Weights of a small GPT-style language model, trained from scratch on English Wikipedia.
Size: 9 layers, width 768, 12 heads of 64, vocabulary 50257, 103M parameters.
Architecture: LayerNorm before each block, tied embeddings.
MLP neurons of a small language model. Each row is named by its layer, matrix (down: output weights) and neuron, and shows model dimensions 64-191. Each number is 128 + 24 x the weight over its row's rms, rounded and kept within 0 to 255. Numbers have three digits each.
After each neuron's rows, "raises" lists the tokens whose logits its output raises most directly, leaving later layers aside.

L6.down991:124099174141126109146111091149122066143157092117145148129109150141133087141136117130106149123075128145111111164120111127133137132146119124134135155141128095170124170155143151133126105120130101091137123116118116187133133138140127100154202137090118148142122121147114127101111127107124129153093121138102133153128120077106132126157116148142122157173120154131073115101148093112101142110108
raises: "57", "96", "76", "71", "56"

L6.down2317:123109112127134106103132126139132153180138112147154145101133138077106143116138095155112084090153107141125120136123127117158104071116113081081118110133166108108110119119132120127154119148143145157134112095148113116077138130095122152132096138094122101118155143100088173099143161151146148103091100127118113140175138147132149113152131107120140130130098153174169119138103113155154145055173
raises: "where ", "who ", "they ", "whom ", "whose "

L6.down484:120170143130104140135124105147130131142156141118133139106108202134129112127130103128116124087157158140143082165140111128113163100144122118091101085134119124135132091135125148154156171113124110067138099144167112165117120135149134134134155112137126111095114128165087124126154136136116136108129120100108103132140151129120085130155133138112156125177105165082170128101120119152107114133149
raises: "108", "159", "144", "140", "157"

L6.down2633:151172103122127117134142140126104115114152115106112105129095121136155120118164150125127149124096098109128092110150140125110118155130111110143127120153155122123090152120149124128137122120204125135142147155155112114130133117108153106133156128179156111115120112166103096121130129120146154095109173096129088119126117086186165132132103121133161110095132131154166116077112133169152152118153
raises: "and ", "last ", "final ", "and", "remaining "

L6.down748:132110080123086089137119170080159084142100130136126101087113141130109082118145135175142139078161110067112133096118178137153118147133141097091158144147094121109093145159125120130169106102124145113094147128136139097151124123122140124110114074133087120160123140144125146110115137117140165146159146124165092090128096080124182128083166146157118169152168125142143101094112120138128115081075
raises: "them ", "if ", "them", "where ", "who "

L6.down225:095114116118150096108149095088120119095132101123109139175144160110148067131087094129083126118094104123127115121134145107095070127141151130081108129107148092110125102150122135122144145116158165103114188144153160161142133124083156154119133134102132110182106158140119114102133081175141138155171108139141136106066139068114143071129132160150126167063099111119096123103155121121135129116128
raises: "tribute ", "aid ", "respect ", "funds ", "lives "

L6.down1327:126133110141102132142116147124129138163122107146137114127143099136095132117105137148143141156120129150106146138156162192155088140174085131162157124114130045158125149109127131155140131141126134134100113121111119147144115079122101113144127129134147123075151107170141096137142150147153117117124075143139096122139119113120098119103144130131154113084139098108114077156078134117141088166110
raises: "ham", "sites ", "areas", "area", "area "

L6.down766:162115146129100141148133128140146143090167173164090100144158080101074153139154118158157133086110152147141115133068086134176116118191157095132119160134124157104148144142120128118187085129156094174105145128148128093163142104152128120131148125132124098149134131170105098158164155142144094108085093146110135148143100122103107139137107142150137119096145123109104141092138111172106153116155
raises: "44", "40", "39", "43", "30"

L6.down1675:112155138157097132149128150126136141145114129185146139111109110122097150161095151103117132154086134115101125135169151119142143151148092095115179105137105162152138166127158111143102132167116131136123117113169091120111139113174097131130114145130126077171117121125180136125105130114144143101147131163169148134125114146157097174138159142076134096135137097154136090141123123154115149149052
raises: "of ", "throughout ", "across ", "found ", "around "

L6.down273:116120102150118131094079117113082111109122139183139101087093203142135142129146133148151127099126111113139116121147079148146124111089098151111163094098094099126130150138152121114179106121112117130148136110135137121100174090147115116112133086149148177112161142113097116084133105137154126130119132111109141141109092106131149148127126123126152155106088134135111132107136140103143131136114
raises: "\"", "“", "work ", "'", "’"

L6.down2539:158164173158111145145103076137137144110164102151152149147141174130137116111130128138132182138136119155153097132154108133135127104146166115066126158162177146135096153115117124137159157152143129114125130097116083142103175140130135111125136140128136144142108098146129150079128160097103131129149143122100139118145130149106145117139135153116172104117115134171099123141158080138106168124142
raises: "over ", "approximately ", "Over ", "around ", "more "

L6.down2141:154124123116085127129114158070169097120165177131120153104130155129155110110148117106118127147136117143147131145107154134115095129109172102175117136091121110146105164123161159117136125134158145111103107148136117135129085160128138102154123145125143107121150118114089134114142147133122101104117193125114157124126171156115136092108146105097124150124153139131135162123119100185148170123140
raises: "takes ", "finds ", "learns ", "decides ", "runs "

L6.down2872:108127088138134128146137103125180124139132153106136170145171113112123096133107103126124140150117127118117098141155121127119131071119102134148160136154146162193130141104124147131099107116127144145161135139130075137106094180146147121139129114088145107097100092129119090174139128133101117162137134121091127096111143145125141154081116150107129134140103147110121134109128145136153121131114
raises: "purpose ", "reasons ", "opportunity ", "potential ", "importance "

L6.down1521:131119106113146143157132120146129120152119093122135093150128155107113118124104131106139178102124114122163131136126162150160156101094107131119141146108106112105140107116154129131130168121142099148111105133139124113124127086105149101132074138140120106149150134131110086123115092150108117107117172138113147159129097112160136138157120143130099119091086131103115132100095165124100142130115
raises: ": ", "friends", "friends ", "friend ", ".: "

L6.down1032:126122149112149131102115121125054136150135067128090134156110097105121115103183101123139164124156151108142122134098169149105096122120161096143133120132110135114139131116103131096075126160120150132105117139111146127112095109082130150164146103124148081116144130105073104108119152071132127163104157125143121163119166115137134108149098123160148093128146131141127134116147128130114179131125
raises: "it", "it ", "themselves", "itself ", "its "

L6.down2401:144151153097139178137170098142093133127129161114141120089116117136126119134135137117222103137104167141127156126144183158125120131111183091122155136119160075101162107113177106130112116117131080150139171173118090103114157098120097165158138146136118114147130097098126120095160098131161171163166134091083137111123107145146151153150095121140149121088112126163137164128106135109140114115137
raises: "I ", "my ", "its ", "our ", "it "

L6.down2470:138109137117152134099131140131115134147116147174144142143166085167166112071159116135113148164136142125126161135112112139131152108125134128114116155102097092165139119129145131112151158125111131144124130131080154133130124122158126131175127143111144169154128158148116127105122147139161132114139151134130130128105123130117093102144101116140132134184174108125142158176127130137111115125099
raises: "on ", "from ", "1 ", "effective ", "On "

L6.down1298:097111138157146132076132125117144148165102166107174134173154117139146108125134132159118136156145133137134143132144108123195171085111095117156135141124110106092188107191116095135086148125112118108145139137124132125118157145160085062148107127125110167119145151131133146111125155133076124151125119096143111124108143097107135134148106182152108161178131147141138146133139114144132110134143
raises: "schools ", "school ", "capital ", "headquarters ", "school"

L6.down1657:166089147118089118125124106132113112138114126096084138149093142126148141149101113090123140148143113125119102145179104147175155152151155180102117106102115152122094130172131143104126090102122085129109112128121153113131135110153117096093149158127092185102088118090137065123157134166103121132104145131112129151143157190106191177075137137140137146151121116156155147157143114108146182103154
raises: "\"", "“", "(\"", "‘", "$"

L6.down854:121077150106146123148135182111149122093126144167096170128126108110145096142132130110133182121135109135097127126151177107169098132134106102111076111145130117116123094093084143115144125125154125139147145125087165113135103149127134113139081172087159136092113046112101117144117099145134132140140101148160120097116108123155079139129119115119129127091110151142115115116128089108148130128090
raises: "===", "==", "== ", "=== ", ")==="

L6.down2986:104135159164115137149088133102145154134132130117143106094139124113127136129108122133117169132140133114158133122098134138172126107143121107118163128115082145116155125113166125160120132141163154137045149143157136107139119114133095134109156106146130084132092168102131153143122113182116127132124131177144109150138104127138134103123183110105127118114100102146130122157124117106139115112099
raises: "among ", "in ", "area", "area ", "degree "

L6.down2305:128149142148115112129086090124084118080136138090126120118141151125128131127104133111128135120116153169116122098105124103139152148166106132158118105074138174130117121152086109139137135120094138134142168152154118095100104106154063125128139104166136118115066090141150120162141131109118103134140126080103158160140148129130163175161101151128101133110174134070104140135130122137126157152107
raises: "\"", "“", "'", "‘", "’"